config = dict(
    norm_place='pre',
    norm_eps=1e-05,
    rope_theta=16700.0,
    attn_scale=0.102,
    tie_word_embeddings=False,
    init_std_o=0.0,
    optimizer='muon_variant',
    learning_rate=0.0108,
    warmup_steps=200,
    dataset='wikipedia_en',
)
MLP neurons of a small language model. Each row is named by its layer, matrix (up: input weights; down: output weights) and neuron, and shows model dimensions 96-191. Each number is 128 + 24 x the weight over its row's rms, rounded and kept within 0 to 255. Numbers have three digits each.
Before each neuron's rows is what it responds to, as a language model described it from the Wikipedia text at the highest values.

Middle word-pieces inside longer split words, like form in performed, rect in directed, s in videocassette, plus standalone "as".
L19.up66:144119151090122153094159111169122100095121115152141143085130112099134100095133139118143111128137137132127153140073152067132138140104152109117118126124172140142131177089151091115160133156084145096111143114130117123132145143137101130133132133105172093139134148118154140135147107116099146105
L19.down66:096158153113139139183095126131139147135173132154097113105132134155133137100124082147132117134131178139131133140164151162150090087149094137153075074119139126187134070148143154109131155125116131140154079085145140182103122150129147087119139181122103137117112091143112090139111110122134085171

Word-initial or internal subword fragments that begin a split word, such as c in c|ertain, c|rowd, c|orners, g|un, tw|el|ve.
L19.up549:102167136187120158126101146154127120143111094078137098116110099127155157128128111106145132132112076148130121117070128123120129101150180161130135149137084107173130138141135102146107124085130097093138122144110114127111077175114138122124104127164158118126118167131142077097105146094144129105
L19.down549:143121124116134119123165102115108077147134125060129133146132153116173051140095141137155087128128142091125161169138132108111161099135109120110147132122118111135131134124171162129170100109119138075150119135111100096072118159115131122065119145133183107132122117082152131108158143139125168182

Mostly the piece "re" after "the" that forms there, thereafter or therefore, plus referring words such as it, this and which.
L4.up421:141128143143147103078141112137105173162117096079100134097150130119154112159118142171122125144092095148140152140139175125147143150160115108143143129137131135089126133131119083144140106099126146139114139112166121174155101127176115078128123118139144143149108154116120114153148114099129123143
L4.down421:135132136126141118140124127108135129176127122139122169072114122143093141120135141121127107123141135111132100190168138136138129112151129138101104141129153133089144103168157121123145104103161158133149130158151162142183128117115123119123140103177065084110138132120132174126086084143092142140

Short word-internal pieces right after an odd one- or two-letter word start, as in Mu-ch, po-i-soning, Ta-i-wan, So-vi-et, plus the slash in m/s.
L9.up476:147156143173134142087127126130128131116140128111090111094157123101089100142180115150090147127102111173119074102139116178126084109120149120136121149145090101132153165120072161099161122142133155108089096131077077131145128145132127114128126160119158119110095156123112129113128144110137134105
L9.down476:095122136091167073099152108088143104143157167125128152107119104129131170100129186133116130124188112099138129129078101105121111100116140152130140158151140106146142139143151101147069126152113124131077129155115123093144137130108087124082096136129092134100142102119136076152130105097093115147

Single-letter first pieces of ordinary words that got broken up, mostly s or n after a space, as in n|ineteenth, s|urvived, s|mile.
L4.up497:187162131141125109155123132153103152126137122117137114104106116115170141138064164124101120129155159150138162152144112144129094124135110126112123148121125136139086116086123076089123120183158143160163152158102141122089113101137147145135130075119145146109114125125142138105102152133154110125
L4.down497:122106144116112124139141150149088137129157108095114124128152130118142129139120118120114093084109141099112131094113114158130123131086145176126131102162133140102094106130113208149117129117113143104115094113106170076139173125144122097131123089154126160147134139101083080180090136104121151116

Leading digits of numbers in tables, dates, measurements and coordinates, e.g. 7,626, September 17, 24 ft, plus some foreign-name fragments.
L19.up587:120146116123145107149106150146153162105150149124111119128107096094140117146168122118082128105107112135167167147133089134103135126115125097120179130126138135149153117151086126134146111139149111150095139114099097131118156153138114105113090095117135128134135145119153158101105150161157116159
L19.down587:109146116120159128158077137156136096131148152089137126124112139138121175154118124108168148152113141088099158112108135185088125102116181129160086133103131129120087156222114142153124129166116123111157148109111126104132122154113158141155157136125102091068132112075157116131114091127134181156

Tokens that complete nouns for people, roles or groups, often the piece "man", as in baseman, manager, rebels, footballer, band, team, company.
L9.up238:135151152137125148136148118145094122146140117131093135107165143140144103135141108123126170115114081135170147116086149122095110168104108092119138194115134115141176149137159132123124090128108117151126133086141144114149117124164151128106119159125130188119150083084186132074103135147098144086
L9.down238:124104147120131112150130100115115141165131135103153150108154133110090139112124086104114075118171128111153116140133158158133114121181146167135089141098164120144128148102140120137118122142182118127121107162152101135127090133126086143105119128114108141148140131089145118137151174132099097148

Space-prefixed small numbers (mostly 4–18), usually table cells after a pipe, also counts, dates, and century prefixes like 18 in 1823.
L4.up429:099151115117107150141112112147125156117148166144103106179099129136147154101166142112130118110158120127116120090184144135149108121097119123110092150151122093129164099117091151120141125112113114139083186118156125113149140096132200155126136097163150133090111153171157085092130133167134135125
L4.down429:110122110063117150146103142135109129100206137162158122147141117078149151137174151141113087109163130130126111101168090126127084094111127107130132104170137145177145077135133149108137112098131134129087136128096145134177109126148176109114150087146133115119136147168106145099094142186125138108

Final pieces of job and role nouns describing people, often in biographies, such as philosoph-er, profess-or, minist-er, author, President.
L19.up577:119131182137133129161164105141122177078123092132141121132137128143110119134140128143089116159112133142122140103155135131086147121132098127180101111081163134144088152137117152180114137177133098081135127159097164151110118129158126066110117143167125138107117104123122176082112153082110124150
L19.down577:141153093114156073153092147129131099160104124124125101132152143121138137087144108097172150153146104165131118112112115161164128123131144146115143156137127126138117135124150106085129075099130166132101139123147147152122145081119167151126092100126153134137171173085110076167137152148153088109

Spaces and word-piece fragments inside or right after rare, often foreign proper names and titles, such as Rutsker, Kölesd, Naxos, Dagorlad.
L19.up626:145111111090122119142128153108182098148158099134066163148148154168098139133086142118113121150122151138095145127153088134138114180142113129119120136111169078143137107145092146130111167138074160152122119111103122120123130098139139129112132153139149133128120082116116169139113095105108157150
L19.down626:124105137170139146109141094133080106110125131157135086115097065068140129114166131134156125111162138120126111120132173069161155125129124088154174144133130197112115132140162113128112143105163121116093136134140105114143120131162161126150098079118115141143106163099144111138114135110150130166

Middle pieces of split words, such as unt in Count, fe in defect, d in candidate, plus election and membership words like member, Party, Democratic.
L4.up711:101108126090102134175112145126122086100079082142152153119092146096123135145119113092119173138154122122097152143125160141121133109109127117131125121129102091144147082097144130106151131175118119135162104148143113122126154124109134138164131129120146119193125114123149095143164148086127149096
L4.down711:085150103080168144212173122103086134137111159115119130115162151105091081158125111139121125126152092120127125102085151098108092152100124154137111144128098143128130145117163104125140111133179147123108082157116139140146129146089137111131097131128093137170118089138166103094099144131136136152

Word-piece fragments inside highly predictable words or abbreviations, mostly in infobox units and institution names, such as k in km, Bri in Brigade, Rese in Research.
L19.up254:124178183132115136145125171134087162115090073108145138134111100140067107133172157105171149096093129140124148147111118118153112122118197159120116144089125117174104128099101095081082178136081150139166147115129121103133152115106118151137138125140102141164139111106120123165120136141169118130
L19.down254:125132120129145090129123158135122133115149168145108089078114106087155111133093126133148125141100113164097123116126125118149144136102130102142048096138147135155138119155134165130137107106103108127153142125101115113120134135119158113143224127114166149120124118105146122122111100158133145128

Word pieces and function words whose next part is nearly forced, e.g. official-ly, It-al-ian, sub-li-eutenant, "as" before well, "in" after a building name.
L9.up246:108141105130119089129116129127126169108122146146119150128120141132080142125130111132154132146133116171160129125090142133125122156115154122132160143100136138125097145096123088134112136108110130097147155152131113087142145132122130121159152098145097148160104095107145106137103104119130114100
L9.down246:148113126127175115133130125116157101134109112109129127103145113095128149118130162155133090094141091109150182121114154131128151093133130132115119108168156167126099106127139141094128100116107135154058125106130124168146106141104110154138136103179139112112148189129086120100125168144121127138

Month names opening a date in biography lead parentheses, such as the death month after "–" or "born", and also in date ranges and tables; more weakly, word-start fragments like w(ent), ex(ecute), ch(airman).
L19.up760:104133145139154120155129129099158116065104126113164095161143143148125177146143150082101126122140113087184097110091112143118124109122163127082143138142119157125110111117119125104145125141127150138167149110131120148121115123165112080136141154154109176125139126110137092144156108089152104135
L19.down760:124107114089103113110110139130153167140116142120118112126173162128078130132125179139095118113114119107068155101118150144119133132192089108139116122122178061117130152133130156136159108082146150101128106131141163155146126165089158101118130127114116124116139163132148122091151147154134126082

Early pieces of split words whose ending is obvious (a-g-ent, of-ten, re-fer-ence, com-es), plus quantifiers and determiners after verbs: more, a, very.
L9.up762:103149130124112121143145099163123109133130102107135169182093117142123121145158145121153139148146132116145163124130119167114129134126180117120134096137131139094155162128122110146151103157137175120133115099183087150150159068172185124157105128115131137116143128133098150147111178133160113110
L9.down762:133110176128170138130150128133093145129148172155144156111134124099099128101124122098140107117121100112150131158113114096122103108140124132123120149158114132098127094102155125108108130105139097112152138177139114120115143126141078141119136102170114107093150154122167112161144125156105133156

Tokens inside an unfinished phrase: objects right after a verb (turned him down, giving it, knocks a) and mid-word fragments (exten-s-ion, consum-p-tion).
L19.up578:096106154127092110147137127128149110140150109115107132113104144154132123079103115137153130130151104134152081162180131144152116115164096148169101140130112131098132160135113089111120098102139183115132104139149097121100167156128126113175146141148105109116163152120136147177097162107166110150
L19.down578:101096151080105139104139163112122143123152166145135137128147124092074116145160149116130155134122118153093122105075070122080111166133142122126158130086161153124123133084150144147137180132115097125134141136099106170100096089146122152089132126121146132170099122128122139104124136095101144134

Final subword pieces that complete a word split into fragments, strongest on es in studies, also ting, ning, ology, ke (duke).
L4.up384:075140157112119142146143116147151141114126130067162169162150168146124119103119087149141070145153132109119166129116107085116161169116142138124120092151114129123122153131118123141113112125113177106137124085133091105099123163099156139152159154170133131100140171127119105120173127098137138103
L4.down384:137118124125088149135103114088097148131131144154122154140118149155142127117143093105149130108115114128172093132105145110102137129150142105107154111123148104141190137086121123113100141132133085140097168082119122153119137133119096144104097143106135137118087136163156105134157129133143118115

Short consonant-cluster pieces such as pr, ch, t, z that begin or sit inside a longer split word (pr-etentious, Melan-ch-thon, pro-t-est), plus March in date ranges.
L4.up489:118149120106157118174136129105140114098198116138104127109140162105158132164126138134140151126078130147147136107125084089085120165148132164070145139126116117162121125179112105179130155104161081126110148144118146107132141110145093162154147105114140117207141118126140155141112109124114115112
L4.down489:146174097124157114120109120109103103128148109103124161100179160127144149180130128111162120104114133165130122143145098132118184124133149094107073140103124120125103097145128123129113149082151126146148129141093115139134142072138109160162129120120117104141113164135150141135149147152075150144

The word "as" (often "A"+"s" opening a paragraph: As of, As a), plus single-letter pieces continuing split words: De-s-pite, Com-m-unist, Re-g-ency.
L4.up715:131124169159153138105120097104114122118107120089116147087136123110112135145127117122091116115124130167136151104114104134120100126155185064111152119142158090103138112117115078164142114141128145122122159078146122104152145128109171132098154099115122093156114142086139133124136128127136140139
L4.down715:145092147135104096092133105125111115143109101120114173082161120126093126128151137126104079086120151137116158134157130113148151107131155111128148135095155118063110083149119111134134086095104149109130138120129130142152137105082131153113183123121108163148122124116121104123131145138129117159

Last sub-word piece that completes a word split into fragments, often role or person nouns, as in Na|me, may|or, collea|gue, Bish|op, discri|min.
L9.up90:142136108168136113078128113160130101124070129152170103153122129145125145115153095156118159136156158130141108064125142118099074112135113100139098141112127109110133103108098104146113100164083125118162103124150109107140155129093187109152124168148138115163095111107115121117171135042116116103
L9.down90:142121139091122109116117138084142142164170072114130127135141152134116156101143160140107095124166146122119144153113138107133140099134137109102146142143166161174074174175129112131124111122136155095147140127105138156136129166121110164127122130154132140148172150112114093097117139125146127104

Final word pieces completing role or job nouns, especially in credit lists of band members or crew, like vocal-s, compos-er, arrange-r, edit-or.
L19.up33:097105131113139203104148120108137148152113133112134158152122127158137162169072080156114085140118088130133147110086145125165099129081115113108165143125136115119144171114134122117119103140159131094143135137137132094121140122148190135106131152121127099159083099129142095153128110144127105175
L19.down33:125111121140112137129117140131102114148149098162119093128139103142108127117105119128123152103140107132092109114124105164160136172153099135143082165156095154135083126088152124156157128103125104114097152127132110101122116133144065132119129124143144108107131160169135158121130140114140103152

Two groups: the first sub-word piece of a split word (fin of finials, k of kneelers, ent of entrance, lu of lumbermill), and "in"/"into" after "born in [year/place]" in biographies.
L9.up498:156153125117121147100110087086101084073119100122078140112160186110153119127136085096103168129092133141155141131116088149118137112156154154094148123148113152134106100120144114086138142148140151146095182073135089127138139133106123163095099170118163111148107151113134109130143108130127123100
L9.down498:166134127119140096147192103156126155084164122120120151100084134124154182145123143095102135116154061126117152131144107146120053126150111104137126158106119118168150148121104131119095114155137121111126108119122110143066122125102114166124137110121081128161103133100117140109124154136127114148

Word-internal or final pieces that continue an unusually split word, often after "u", as in Au|x|iliary, Gru|s|zka, bankru|pt, plus plural s endings.
L4.up386:161104090148113113119128096140108126128090109156148131132123103162123103160135141129116109119087081133133128091092154103188159103106115132082150147117145141167130136145131149087109140149149118142116160117145139193122104097113097134133108122105112140127102129135083131119144157144170119141
L4.down386:149134155108141127125083176141112138115111102119123164111088128160098103117121105134128116178138160120109174094129145139128155128140151165115130141141177145098155137174129079115075125143128153133120108155161121129161092114119129129137101103127135110131161147094152133157156107091158148121